Weights of a small transformer language model: width 192, 255M tokens.
MLP neurons of a small language model. Each row is named by its layer, matrix (gate and up: input weights; down: output weights) and neuron, and shows model dimensions 64-191. Each number is 200 + 30 x the weight over its row's rms, rounded and kept within 0 to 999. A neuron's up and down rows have the sign that makes its largest values positive.
After each neuron's rows, "fires on" lists the tokens most often at its 100 highest values on Wikipedia text that the model never trained on.

L5.gate68,249,209,206,249,234,222,199,156,179,185,177,188,218,249,203,197,249,246,137,217,188,202,255,203,254,184,238,139,186,201,240,181,204,234,190,133,183,202,207,220,193,156,260,199,188,208,240,176,233,136,212,218,227,211,200,258,188,148,220,220,193,197,180,202,187,187,265,175,197,187,240,199,230,194,228,176,185,151,214,211,210,184,158,207,235,181,192,187,193,179,213,205,234,200,231,214,193,156,140,206,205,197,217,194,202,179,213,182,195,168,208,239,242,183,178,224,110,192,141,184,208,171,224,230,212,235,226,212
L5.up68,216,122,155,244,235,197,216,204,171,212,235,215,223,183,163,233,224,229,205,197,217,235,205,234,225,216,145,193,218,226,278,252,229,203,225,167,191,223,203,183,202,242,210,174,252,199,174,156,197,198,255,219,160,188,169,202,210,229,157,192,182,194,249,215,202,191,152,218,205,192,221,192,254,189,177,209,161,214,227,231,217,208,172,206,223,208,233,222,212,251,154,225,153,214,194,163,212,192,240,204,230,218,190,200,215,254,253,177,204,183,221,209,197,216,198,248,179,205,192,224,204,162,204,263,230,213,218,212
L5.down68,196,180,197,194,189,155,159,190,209,191,180,216,185,203,203,218,224,256,179,230,165,244,176,214,253,219,162,243,168,213,204,288,208,205,154,189,215,206,211,235,135,208,189,196,216,234,191,198,199,186,230,197,188,183,189,246,205,186,230,226,208,240,190,180,224,242,204,200,194,164,170,169,177,229,252,146,193,197,262,162,190,160,190,216,128,198,202,140,202,145,160,222,184,235,235,172,205,213,259,200,248,216,149,205,180,182,185,179,194,183,213,189,234,234,184,125,161,220,149,142,218,211,217,175,196,223,207,203
fires on: "ar", "im", "ad", "ed", "um", "am"

L3.gate74,270,241,212,206,190,227,191,216,154,220,218,161,239,157,188,203,185,223,222,241,196,253,240,173,158,201,202,190,231,219,229,206,184,181,246,171,219,207,171,166,245,182,219,202,184,200,249,192,171,224,202,202,219,221,202,187,192,202,190,223,199,162,196,188,234,216,247,249,189,182,182,239,253,170,211,216,212,204,211,146,223,181,202,106,226,197,168,225,236,195,205,185,182,237,242,173,212,230,179,173,228,128,189,178,188,183,253,233,226,221,212,212,201,194,257,208,146,146,240,231,188,202,182,213,204,239,155,169
L3.up74,224,225,232,172,190,233,208,262,106,216,244,224,121,213,188,215,191,175,216,228,180,194,168,208,184,187,203,229,180,155,219,205,172,205,156,200,195,211,178,232,173,176,184,196,169,231,185,218,222,234,226,148,197,258,218,187,203,203,202,207,259,268,175,230,201,175,236,145,231,236,219,306,197,190,210,250,181,194,130,196,208,175,218,161,189,176,215,238,179,214,238,216,211,195,173,173,189,197,235,238,144,234,192,209,201,223,168,225,257,201,130,214,218,171,176,227,262,256,203,202,198,202,181,226,209,187,174,170
L3.down74,202,223,227,222,201,233,218,175,142,198,189,204,238,222,190,241,218,191,233,218,190,248,208,185,186,196,237,203,160,235,183,200,178,199,218,207,170,240,186,208,213,181,155,157,205,190,217,216,142,211,175,210,251,192,179,165,170,195,267,159,139,197,205,230,197,185,224,170,174,218,196,214,143,250,217,208,161,248,235,207,194,240,152,192,155,171,180,216,186,235,166,245,183,207,150,221,163,189,114,210,245,169,133,174,212,196,160,200,230,258,199,195,190,219,188,189,198,213,212,247,211,218,151,211,188,199,228,212
fires on: "ay", "th", "ing", "l", "est", " At"

L7.gate298,221,208,217,235,198,205,195,227,200,272,219,183,216,198,177,199,196,177,220,213,168,234,196,224,191,239,214,188,214,123,216,139,196,193,211,146,209,175,241,257,173,183,208,164,193,209,171,181,237,190,175,200,231,207,187,200,210,212,198,223,247,218,168,261,194,161,121,152,254,232,208,221,211,176,241,229,160,203,156,237,179,203,183,183,198,161,154,238,143,245,196,199,188,189,189,146,179,200,112,177,204,177,154,140,182,214,200,216,187,146,175,160,220,220,108,167,190,248,230,202,179,197,203,283,177,204,238,224
L7.up298,215,254,195,232,243,176,195,201,227,257,185,232,192,235,211,174,198,175,246,223,233,178,158,199,245,194,187,194,164,227,182,216,157,192,203,169,207,186,236,228,230,240,220,165,200,234,202,178,204,239,203,187,211,213,241,164,203,188,230,157,215,179,185,250,156,174,151,166,213,192,198,232,178,220,243,212,223,197,214,296,132,192,212,222,223,186,191,192,176,176,184,170,188,188,169,209,237,196,199,174,180,144,171,156,196,142,205,222,183,134,225,197,250,219,191,178,233,257,165,213,221,225,201,250,148,162,264,219
L7.down298,213,215,177,175,185,184,182,185,169,231,192,243,159,265,210,210,236,247,240,178,178,262,202,144,233,168,235,229,209,209,190,213,184,211,224,234,181,174,151,191,154,208,215,206,196,193,206,173,206,289,200,253,130,213,150,191,184,207,207,189,163,204,172,172,198,265,201,183,193,196,173,169,208,194,225,207,165,210,252,196,170,207,178,205,114,171,226,251,186,234,241,149,165,195,181,258,242,200,240,145,201,175,196,223,243,206,138,232,243,262,202,230,193,198,292,204,225,190,186,203,182,208,218,216,199,145,199,171
fires on: "er", "l", "en", "ac", "orn", "ight"

L7.gate187,274,226,226,190,146,258,226,254,158,155,239,185,215,217,214,193,206,177,162,210,126,212,184,234,182,240,204,237,179,125,174,175,154,184,215,199,189,132,189,223,207,175,168,206,199,199,162,213,200,167,216,187,250,199,180,208,210,157,173,242,220,219,197,246,197,191,228,225,173,224,207,213,258,167,222,163,193,151,165,134,235,166,233,213,231,205,243,176,160,198,194,209,180,244,201,146,156,195,151,243,222,209,208,151,161,255,187,190,222,188,202,212,221,152,204,154,228,225,164,203,227,193,202,219,215,192,204,178
L7.up187,242,251,202,245,199,238,204,200,188,212,157,213,128,259,195,183,241,163,182,208,216,208,266,179,194,221,225,217,177,184,270,233,219,153,194,211,177,209,230,186,195,236,191,181,223,183,218,225,191,253,201,173,196,169,159,245,172,184,179,141,191,185,246,225,157,155,203,149,214,234,230,192,189,221,206,230,219,158,165,165,207,222,242,229,196,157,202,194,149,174,245,202,184,168,213,194,231,234,248,234,180,240,230,188,250,206,182,177,168,171,178,202,180,194,234,174,247,231,214,240,170,177,161,241,174,224,204,189
L7.down187,179,199,159,199,166,176,212,116,206,186,171,180,170,220,167,193,142,225,161,209,159,252,258,198,210,218,236,200,209,207,131,146,198,180,255,166,197,232,156,195,164,214,224,198,208,210,219,196,225,198,202,218,200,158,155,175,168,210,191,213,141,206,218,188,245,244,175,263,200,211,163,151,164,165,215,183,250,276,212,223,228,216,201,207,230,239,220,257,158,218,200,208,145,208,245,172,207,182,196,280,208,189,197,207,226,195,196,189,168,162,189,198,221,217,184,217,186,176,251,192,219,186,210,196,206,215,197,130
fires on: "er", "ot", "c", "en", "et", "f"

L5.gate103,183,195,186,129,178,188,219,134,144,218,249,195,222,183,208,240,163,185,170,232,195,223,236,228,213,161,210,137,132,197,221,216,190,218,236,248,189,204,174,200,233,208,202,253,205,196,194,173,223,174,235,178,204,201,195,248,240,215,204,156,171,199,190,221,168,168,184,223,249,229,252,241,233,168,211,178,246,205,242,216,227,217,163,170,249,206,197,201,158,242,154,214,219,185,227,210,217,223,136,235,209,194,176,216,197,255,223,218,208,167,221,193,168,210,206,173,191,202,160,179,255,198,226,250,224,247,156,187
L5.up103,150,207,240,236,188,223,241,210,226,199,188,165,162,233,219,148,198,262,160,246,265,192,225,200,231,163,117,207,203,235,223,188,187,168,218,175,188,195,161,233,174,217,174,225,241,271,163,168,160,192,210,211,202,208,272,191,194,215,175,187,162,165,222,242,201,220,224,217,194,204,232,162,240,211,128,241,177,236,181,214,242,216,180,166,202,185,250,211,222,175,157,233,230,190,213,158,194,199,184,208,199,208,219,254,135,198,205,195,213,182,274,170,167,232,205,243,142,226,224,198,182,222,205,202,224,231,183,222
L5.down103,191,154,204,228,165,197,212,239,237,156,192,163,229,182,182,207,150,229,211,206,204,150,216,188,210,221,230,174,171,223,172,159,229,174,252,164,192,222,183,218,153,147,224,248,234,207,234,249,199,204,179,186,154,235,187,232,171,163,208,272,200,189,199,160,184,196,187,199,174,182,252,216,241,229,216,177,161,221,220,211,236,225,243,212,191,212,257,164,240,189,206,257,233,189,250,197,176,154,213,206,244,230,201,249,204,189,204,215,204,173,220,243,205,194,192,172,160,161,190,190,213,220,227,199,252,236,215,225
fires on: "ur", "x", "al", "ad", "ed", "an"

L3.gate316,209,153,189,214,156,202,220,197,243,230,208,191,217,211,209,212,196,298,201,162,148,173,198,202,202,242,232,214,211,167,214,203,213,198,246,203,165,221,228,233,198,195,212,175,229,249,196,157,195,213,198,205,203,242,219,198,208,175,155,209,245,213,135,233,218,244,174,249,197,135,227,212,239,142,239,176,207,222,175,163,203,154,183,213,216,205,240,197,187,189,191,182,211,196,207,252,182,185,203,179,191,226,165,159,185,166,266,184,201,170,163,157,219,234,192,225,176,199,205,205,160,219,286,224,193,225,199,168
L3.up316,245,151,249,211,206,223,181,188,172,210,164,183,196,252,246,163,159,172,178,231,199,237,217,251,177,191,189,193,162,246,173,229,178,208,163,191,233,177,248,220,240,199,153,211,260,190,181,246,176,237,204,221,204,175,153,256,176,217,235,172,214,188,186,163,213,182,172,218,213,169,228,209,183,212,188,183,225,204,217,193,194,185,203,185,199,191,250,254,165,188,194,259,199,261,247,192,202,260,168,183,173,247,184,242,173,179,201,193,153,178,196,199,223,197,231,144,212,183,148,268,134,214,158,220,240,233,213,194
L3.down316,233,188,185,173,200,148,174,181,246,192,158,221,202,235,272,225,241,201,180,199,212,188,220,186,197,214,219,194,159,216,147,213,179,210,160,181,161,209,206,248,183,189,213,108,254,223,197,221,191,199,203,205,212,182,213,203,230,173,178,186,244,192,210,143,170,218,154,256,173,218,190,210,166,159,178,185,202,191,210,186,285,248,204,208,253,205,226,169,173,233,203,205,196,185,248,169,168,238,235,209,231,177,192,205,223,164,258,193,262,211,224,262,181,143,196,129,224,230,175,235,185,153,234,163,199,211,200,239
fires on: "et", "l", "e", "er", "ing", "h"

L3.gate320,189,209,220,167,171,213,172,221,191,209,173,123,263,168,193,276,183,207,150,197,247,182,226,197,289,186,245,197,156,179,168,217,266,204,223,182,148,211,239,219,216,187,196,139,247,230,229,177,224,219,199,217,182,209,175,218,144,134,248,222,197,201,209,232,255,214,202,145,244,189,185,137,165,184,202,215,183,188,156,246,230,187,211,174,225,157,215,187,190,189,172,197,154,147,229,173,182,208,226,164,189,176,197,215,245,234,239,215,183,213,144,222,213,192,200,199,148,180,195,174,165,208,253,215,230,180,229,208
L3.up320,214,155,218,237,214,187,98,239,155,203,204,210,189,209,207,185,222,216,203,218,199,222,190,197,211,153,211,159,183,230,187,258,202,181,191,210,188,185,232,147,198,197,223,206,176,208,155,181,247,230,214,225,197,162,180,220,243,106,194,268,159,201,263,219,239,225,198,198,230,201,192,189,210,251,190,178,173,224,203,195,205,190,158,178,202,221,205,183,187,201,187,233,191,196,220,263,158,178,220,196,197,204,162,223,232,164,254,241,173,268,155,238,173,203,128,181,144,205,198,183,211,153,207,174,240,192,203,167
L3.down320,203,202,223,185,195,214,200,177,228,189,167,198,176,231,211,191,230,228,212,205,243,252,202,158,150,209,209,241,178,165,204,266,192,192,174,222,215,133,224,184,217,213,278,211,158,231,159,216,211,197,190,105,215,272,193,197,212,162,198,254,177,200,230,186,246,151,226,185,182,157,202,206,186,191,212,181,206,141,190,207,190,228,217,255,160,255,195,189,186,167,233,229,145,194,156,210,178,242,231,213,199,166,222,211,191,226,211,171,167,216,169,179,172,187,209,144,211,163,158,211,256,199,222,202,187,201,214,219
fires on: "am", "u", "om", "all", "ur", "im"

L3.gate153,158,181,183,185,223,187,217,212,130,227,262,238,292,164,213,251,173,213,176,182,189,182,232,213,248,203,192,187,208,231,257,174,250,241,187,173,199,195,184,217,213,164,201,207,220,213,205,175,87,178,186,183,236,180,191,202,146,247,225,199,169,197,237,218,182,200,169,203,216,208,222,208,225,215,144,191,193,197,236,186,234,199,180,144,259,175,174,184,245,184,191,184,213,196,233,179,208,194,231,218,188,232,196,132,191,245,211,198,238,216,197,150,241,256,187,203,226,168,183,220,249,181,196,241,256,237,194,191
L3.up153,233,197,159,179,232,187,192,193,189,175,215,197,245,168,228,254,178,221,211,163,228,194,207,159,240,201,198,259,245,222,257,245,245,256,184,197,201,246,225,168,188,177,187,192,212,220,185,201,173,218,224,177,140,200,203,188,161,261,221,195,173,216,219,202,183,188,189,195,152,190,207,199,219,210,196,175,223,207,212,160,216,220,227,142,194,172,237,202,225,175,251,196,229,218,227,220,241,163,244,251,167,244,160,145,222,210,206,189,245,211,174,153,212,214,245,210,181,174,250,182,216,158,202,179,218,197,178,235
L3.down153,196,191,149,220,198,126,189,249,156,196,224,157,171,116,201,225,165,241,225,178,167,214,165,143,202,138,208,242,239,208,223,201,196,180,196,164,268,186,235,212,236,205,247,219,165,204,153,188,149,218,190,203,202,156,186,165,196,198,247,191,177,214,220,229,191,182,203,206,189,187,199,132,203,214,167,198,240,206,262,232,161,221,195,176,255,192,222,172,183,217,206,124,192,272,167,172,181,146,232,165,209,193,230,213,182,190,211,225,205,200,171,204,219,215,148,200,213,200,211,176,187,205,179,183,203,206,196,228
fires on: " 197", " 199", " 198", "00", " 200", " 195"